config.yaml
d_model: 192
norm: "rmsnorm"
rope_base: 10000.0
tie_embeddings: false
lr: 0.000444
schedule: "cos"
final_lr_fraction: 0.0
dataset: "wikipedia_en"
MLP neurons of a small language model. Each row is named by its layer, matrix (gate and up: input weights; down: output weights) and neuron, and shows model dimensions 16-111. Each number is 128 + 24 x the weight over its row's rms, rounded and kept within 0 to 255. A neuron's up and down rows have the sign that makes its largest values positive.
Before each neuron's rows, "fires on" lists the tokens most often at its 100 highest values on Wikipedia text that the model never trained on. A number after a token or word is its count.

fires on: "uki" 33, "hi" 8, " Allen" 8, "uka" 5, "ala" 5, "ko" 4
L4.gate149 [113 130 185 109 138 134 121 132 176 133 124 141 101 148 129 119  96 150  77 108 152 150 133 142 155 124 145 113 101 170 154 146 142 172 149 124 126 109 139 145 192 160 139 131  97 152 109 127  93 157 159 112  99 135 135 125 100 133 121 189 139 147  93 148 123 138 157 126 157 132 150  72 129 108 123 136 140 114 109 138 145 159 101 109  96 167 132 112 109 148 131 128 159 114 139 129]
L4.up149 [124 115 163 134 174 180 105 107 159  95 129 149 133 139 125 139  88 125 132 142 113 142 153 155 125 154 115 107 103 139 152 111 148 135 162 100  94 146 119 103 200 174 140 138 116 119  99 149  76 154  93 131 139 154 166  92 117 159 137 120 154 173 110 121 107 144 149 139 165 126  94 140 160 122 131  97 153 146 133 166 109 175 134 154 137 159 108 112 139 142 122 129 108 140 120 135]
L4.down149 [161 133  92 140 105 141 124 116 107 110 107 120 145 141 149 128 137 122 180 144 119 122 134 119  74 153 102 161 127  96  95  93 143  77 101 119 104 162 126 130 111 130  90 128 151 127 137 115 141 126  79 162 198 109 154 123 161 103 105  70 108 120 146 117 128 129 121 140 120 109  99 152 128  89 132 134 124 148 140 110 118 113 168 131 158 110 142 116 133 112 142 141  78 143  93 127]

fires on: " " 35, " (H" 8, "s" 6, " of" 5, "," 5
L6.gate340 [ 82 122 116 177 144 130 122  98 133  99 167 133 134 124 124 122 135 139 124  95 153 125 179 141 148 170 133  98 109 145 131  89 129 123 137 129 174 118 136 123 135 152 129 149 134 120 121 132 132 118 113 123 113  95 107  80 130 146  82 114 137  85 126 160 130 117  90 121  93 142 161 101 149 111 143 144 132  90  94 167  92 177 116 121 126 134 137 106 120 124 114  95 109 147 122 119]
L6.up340 [142 135 108 120 130 135 101 140 138 145 150 145 162 115  95  64 199 117 133 159 121 106 147 118 150 115 144 132 143 131 106 128 145 126 125 159 118 125 129 109 144 137 108 125  91 115 146 101 100 132  93 147 122 135 100 100 142  99 160 126 134 145 183 122  99 138  87 131  96 106 133 147 123 125  70 144 153 130  97  90 135 113 106 135 163 151 145 118 140 134 150 133 120 106 145 145]
L6.down340 [ 94 151 123 150 127 116 114 143 124 144 119 126 152 109  97 139 126 127 155 146 144 155 131 125  76 124  70 116 115 121  99 128 132 150 130 126 141 157 122  82 163 162 118  95 145 164 130 101 153 145 133 118 127 140 167 138 128 155 123  94 145 137 100 111  92 132 105 125  64 110  78 167 159 116 153 100 107 154 175  98 141 138 134 119  95 107 110 149 124  92 169 130 145 149 118 106]

fires on: " |" 55, " C." 8, "dale" 4, " S." 4
L6.gate27 [161 163 153 131  97 188 121 103 140 109  88 103 137 107 112 106 129 138 120 114 114  79 106  81 163 140 153 141 121 142 110  78 131 146 153 136 144 113 118 131 149 151 103 114 117 111 144 187 139 135 109 148 152 139 158 112 142 136 157  98 140 146 112 127 169 158 104 132 152  94 133 132 163 104 153 143 139 126 150 167 102 151 149 140 136 176  86 109 136 145 117 131 103 160 165 127]
L6.up27 [153 131 128 153 136 181 124 166 134 104 134 156  99 163 127  72 110 131 152 116 130 148 144 127 182 106 111 137 131 101 131 113 149 127 139  92 141 136 109 122 130 130  89  88 179 121 161 124 136 150  80 154 151 142 134 124 156  86 143  88  88 127 162 147 115 115 116 118 155 105 140  95 124  80 160  97 123 109 161 130  89 126 150 100 144 128 158 142 105 122 121 133 118 113 123 156]
L6.down27 [132 134  98 127 137 171 129 133 107 151 126 117 118 168 125 136 130 138 108 119 126 146 140 126  86 116 128 118 146 138 137 145 137 126 137 106 126 161 134 154 144 111 118 125 119 145 129  95 127   7 176 113 121  84 135 128 135 161 113 151 122 142 143 129 109 124 117 113 116 168 101 148 134 149 104 121 141 138 105  99 156 107 122 110 117 129 139 136 136 126 115 114 151  99 110  98]

fires on: "id" 17, "al" 12, "ad" 9, "z" 8, "p" 8, "il" 7
L4.gate29 [145 162  74 101 156 127 153 145 115 142  89 132 161 127 144 167 103 130 105 153 110 121  89 116 113 158 160 127 132 133 150 105 138 122  82 137 126 109  86 142 136 109 144 152 156 109 185 117 152  99 128 101 116  97 104 155 163 143 103 139 154 154  80 152 129 167 115 150 139 140 133 116 148  98 143 157 129 104 126 163 118 102 108  73 103 165 119 147 129 123 166 114 151 146 104 158]
L4.up29 [142 171 161  96 162 131 153 166 138 118 131  97 113 131 124 152  96 176 155 139 113 144 135 143 116 129 122 123 142 112 133  89 147 129 123 137 191 144 112 148 120 149 157  99 142 124 132  67 110 147 139 123 170 185 113 125 138 111 127 128 161 117 135 123 146 148 130 140 124 130 136 126 155 148 147 131 155 126 144 113 113 113 148 111 114 106 120  87 159 162 111  96  72 112 119 110]
L4.down29 [126 155 177 127 110 112 143 140 162 112 132 161 106 117 105 110 133 135 121 112 133 154 160 143 117 129 136 124 111 128 135 177  89 139 151 133 153 153 158 118 150 160 122 106 119 139  57 104  85 158 144 172 164 176 180  89  83 141 139 115 101  99 181 109 127 102 146  98 109 108 138 150 130 122 139 113  96 139 130 119 123 139 160 167 145 116 148 100 163 138 141 119 136 141 147 102]

fires on: "ul" 27, "op" 12, "che" 7, "ff" 6, " em" 5
L4.gate71 [102 169 108 115  91 131 158 137 141  91 125 135 140 135 104 173 134 138 142 144 132 123 138  86  97 145 159 140 125 124 119 119 109 157 126 177  92 180 165 175 137 157 128 112 153 156 120 172 102 120 102 117  99 133 122 124 152 121 172 133 129  94 121  92 132 118 156 138  77 123 144 120 155 196 157 102 130 111 119 120 123 125 138 102 127 163 112 104  67 160 152 131 101 129  75 139]
L4.up71 [136 167  91 127 131 133 138 157 153  98 131 151 145 131 130 150 114  94 149 147 150  79 148 136 136 129 135 122 177  88 108 115 154 118 128 149  90 126 117 156 131 149 144  79 144 142 131 136 134 139 124 130 109 172 116 145 134 125 142 106 118  90 102  77 138 118 114  88 137 109 136 128 135 133 136 135 116 131 157 126 124 167 160 123 187 135  74  99 123 158 144 107  93 116  86 126]
L4.down71 [128 114 135 167 134 131 125 115 144 142 156 133 109 127 143  96 124 128 127  90 103 141 140 167 164  86 115 124 136 119 141 103 151  97 123  93 140  81 100  92 103 137 102 159 149 103 133  82 162 144 116 132 134 117 111 134 119 130  82 112 139 167 108 151 136 157 102 109 167 135 109 107  97  66 107 145 102 133 149 139 114 140 127 152 137  85 118 116 190 103 112 119 174 134 126 104]

fires on: "ing" 15, "op" 12, "up" 10, "ach" 5, "8" 4, "er" 4
L6.gate49 [115 189 131 120 133  91 147 107 137 134 131 112 151 143 104 134 137 166 117 161 162 112 122 116  69 118 167 130 117 132  87 109  93 119 112 177 111 188 109 141 123  92 112  78 126 195 109 139  94  94 161 131 116 112 139 151 135 137 111  96 121 107 114  89  80  93 123 147 144 138 117 153 127 168 117 149 121  90 129 128 141 102 120 112 142 133 149  87 139 152 124 115 154  85 124 102]
L6.up49 [149 120  98 154 119 137 110 126 114 102  56 127 148 120 115 139 123 104 111 137 132 133 165 146 132 125  89 200 149 134 141 122 144  99 103 126 172 127 141 138  70 106 125 166 135 105 147 145 125  97 137 111 174 147 126 111 107 117 104 116 111  81 144 135 131  95 131 148  79 124 116 128 148 114 100 125 147  89 151 149 186 114 101 130 116 148 113 122 146 144 117 126  98 149 175 162]
L6.down49 [113 199 129 116 118 100 120 160 148 149 111 109 103 126 144 109 147  93 120 121 118 119  87 141 112 148 163 107 135 146 112 166  90 128 132 112 137 115  93 126 109 149 123  96 150 133 112 137  91 139 166 115 126 150 119 133 174 119 178 121 113 134 141 173 142 122 176 138 143 111 126 148 110 171 154 130 132 163 114 109 166 144 128 110 149 134 105 170 111 126 171 153 136 153 107 110]

fires on: " Ch" 18, " De" 17, " Ry" 11, " Sh" 11, " Ol" 10, " Dol" 6
L4.gate329 [125 152  83 126  93 140 104 150 134 112  60 150 150  91 103 153 140 155 175 166  99 121 128 119 149 145 147 125 103 133 133 123 126 125 146 148 142 172 105  81  73 178 141 130 108 136 137 138 134 147 143 119 156 141 155 124 129 140 140  87 122 100  97 134 145 103  87 128 115 151 107 117 176 143 133 122 133 108 130 185 128 143 153 119 161 117 106 132 117  88 137 101 123 134 119 117]
L4.up329 [119 146 108  93 118 148 152  72 101 107 128 135 166 124 114 121 149 132 132 130 121 120 105 108 177 117 163 151 122 133 118 122 130 132 142 119 171 117  98 134 150 138 112 146 107 145 116 147 105 145 127 134 127 102 165 102 149 150 146 101 153  78 104 144 142 135 152 172 129 120 190 134 121 172  99 130 102 157 131 122 113  99 153 174 112 156 131 120  51 120 151 113 119 122 151  75]
L4.down329 [160 145 126 150 114 140  96 155 162 146 122 176  85 111 114 143  85 140 153 116 137 135 142 132  83 156 131 128 110 128 159 143 104 135 150 192 121 142 116  90 121 132 159 124 151 125 120 120 126  97 125 115 157 153 128 141  94 119 126 103 146 172 167 139 144 125 103 111 109 135  86  96 111 135 144  89 149  99 120 134 134 167 137  91 158 101 110 134 166 108 124 146 151 115  99 155]

fires on: "ul" 27, " rel" 15, " el" 6, " sup" 5, "omin" 5, " aff" 5
L4.gate193 [ 98 110 136 134 109 109 134 132 150 116 166 134 144 162 153 110 129 142 108  93 179 123 157  88 133 105 128 121 100 156  95 136 109 107 160  75 148 145 121 218 109 149 120 145 140 161 157 130 182  95 163 149 125  94 161 124 138 141 179 132 128  97 141 148 134 120 145 125 143  95 119 148 140 108 121  89  90 153  64 141 131 133 148 121 161 114 139  97  92 140 113 129 124 108 117  92]
L4.up193 [134  99 116 107 118 144  97 133 181 145 131 134 160 129 124 155 152 111 111 147 136  98 108 113 171 123 147 127  85 138 136 114 142 124 172 153 185 159 130 190 114 136 113 126 135 113 127 136 144 118 134 129 122 129 172 131 116 143 186 134 163 117 133 118 141  93 166 144 133  74 148 157 150 109 142 108 114 149 110 122 117 132 156 110 171 104 128 105 118 121  89 114 115  96 134  94]
L4.down193 [140 118 119 134 113  87 124 123  90 118  71 146  96 118 123 135 144  79 153 149  70 143  97 170  95 119 136 131 126 127 167 108  96 135 113 146  91 106  96  74 102 122 137 114 114 130  95 181  94 127 111  90 161 145 124 141 108 115  99  91 159 152  90 132 145 130 104 145  94 148 116 123  95 156 132 117 142  98 173 119 111 130 145 130 125  99 118 154 150 122 135 154 142 144  90 106]

fires on: " un" 25, "-m" 10, " dem" 6, " re-" 4, " disc" 4, "ely" 4
L4.gate247 [165 123  77 144 125  85 142 104  74 122  93 154 140 140 129 148 156 143 107 175 124 160 163  97 122 118  98 100 162 141 115 129 136 127 121 138 128  98 164 132 111 108 147 156 132 187  92 137 155  98 140  88 126  83 107 145 139 133 140 124 167 125  96 107 112  96  96 164 137 145 134 149 132 124 117 142 101 100 120 109 105 150  82 117 137 123 113 112 112 140 146 142 136 157 141 137]
L4.up247 [113 127 126  96 144 111 138 160 109 157 126 120 140 127  94 133 109 147 104 151 129 112 107 139  73 148 152 119 155 126 162 148 129 127 109  97 140 108 106 119 140 143 115 140 106 143 139 143 145 132 108 131 152 134  53 119 162 178 126 155 119 125 133 151  97 123 118 118 134 120 121 140 113 172 116 110 121 166  83 178 192  86 128 122 116 121 121 118 138 118 141 151 103 101  86 108]
L4.down247 [160 124 137 151 143 131 115 115 164 157 106  91 132 111 116 143 157 138 164 173 144 109 124 143 156 135 140 145  89 126  92 125 147 116 142 168 149  89 102 101 121 165 127 128 124 151 128 105 155 106 148 120 170 147  98 119 113 132 140 141 166 114 125 162 114 134 122  93 107 107 105 123 115 159 121  99 168 147 100 130 133 129 146 140  94  81 103 127 137  94 161 146 124 104 127 156]

fires on: "ary" 15, "or" 15, "ar" 10, "ist" 10, "al" 8
L6.gate28 [146 110 179 142  71 144 143  92 145 100 148 194 134  90 127 136 124 157 112 123 123 123 145 120 116 164  94 105 143 125 110 139 110 148 109 143 127 134 182 136 112  86  72 138 113 128 141 135 114 151 134 160 131  86 116 142 133 170 136 115 139 117 130 147  88 147 185 127 211 136 113 124 121 102  88 117 167 130 150 104 122 137 134 109 102 155 167 111 130 141 119 137 141 141 135 132]
L6.up28 [119 116 107 126 136 104 169 145 131 189 124 142  97 141 188 165 119 109 124 133 110 121 118 156 120 142 108 129 136 128 118 183 136 117 109 102 137 123  78 114  99 135 120 119 112 133 169 141 207 110 157 115 140  92 140 156 158 136 110  98 132 107 132 172 112 115 140 122 117 129  94 157 109 148 126 126 150 157 110 129 141 145 121 108 145  78 131 124  82 140 114  98 146 128  53 119]
L6.down28 [147 104 102 141  95 152  94  97 132 104 110 138  96 120 104 129 140 122 119 109 106 104 154 167 131 108  67 127 108 132 133  67 158 159 104 147 160 154 157 125 153 128 132 134 164 150 131  98 132 111 110 100 178 164 118 106 140 117 140  76 141 107 128 135 129 136 161  83 126 190 111 112 148  84 172 113 137 119 159  79  96 140 109 141 137 174 136 120 139  98 101 117 138 138 128 165]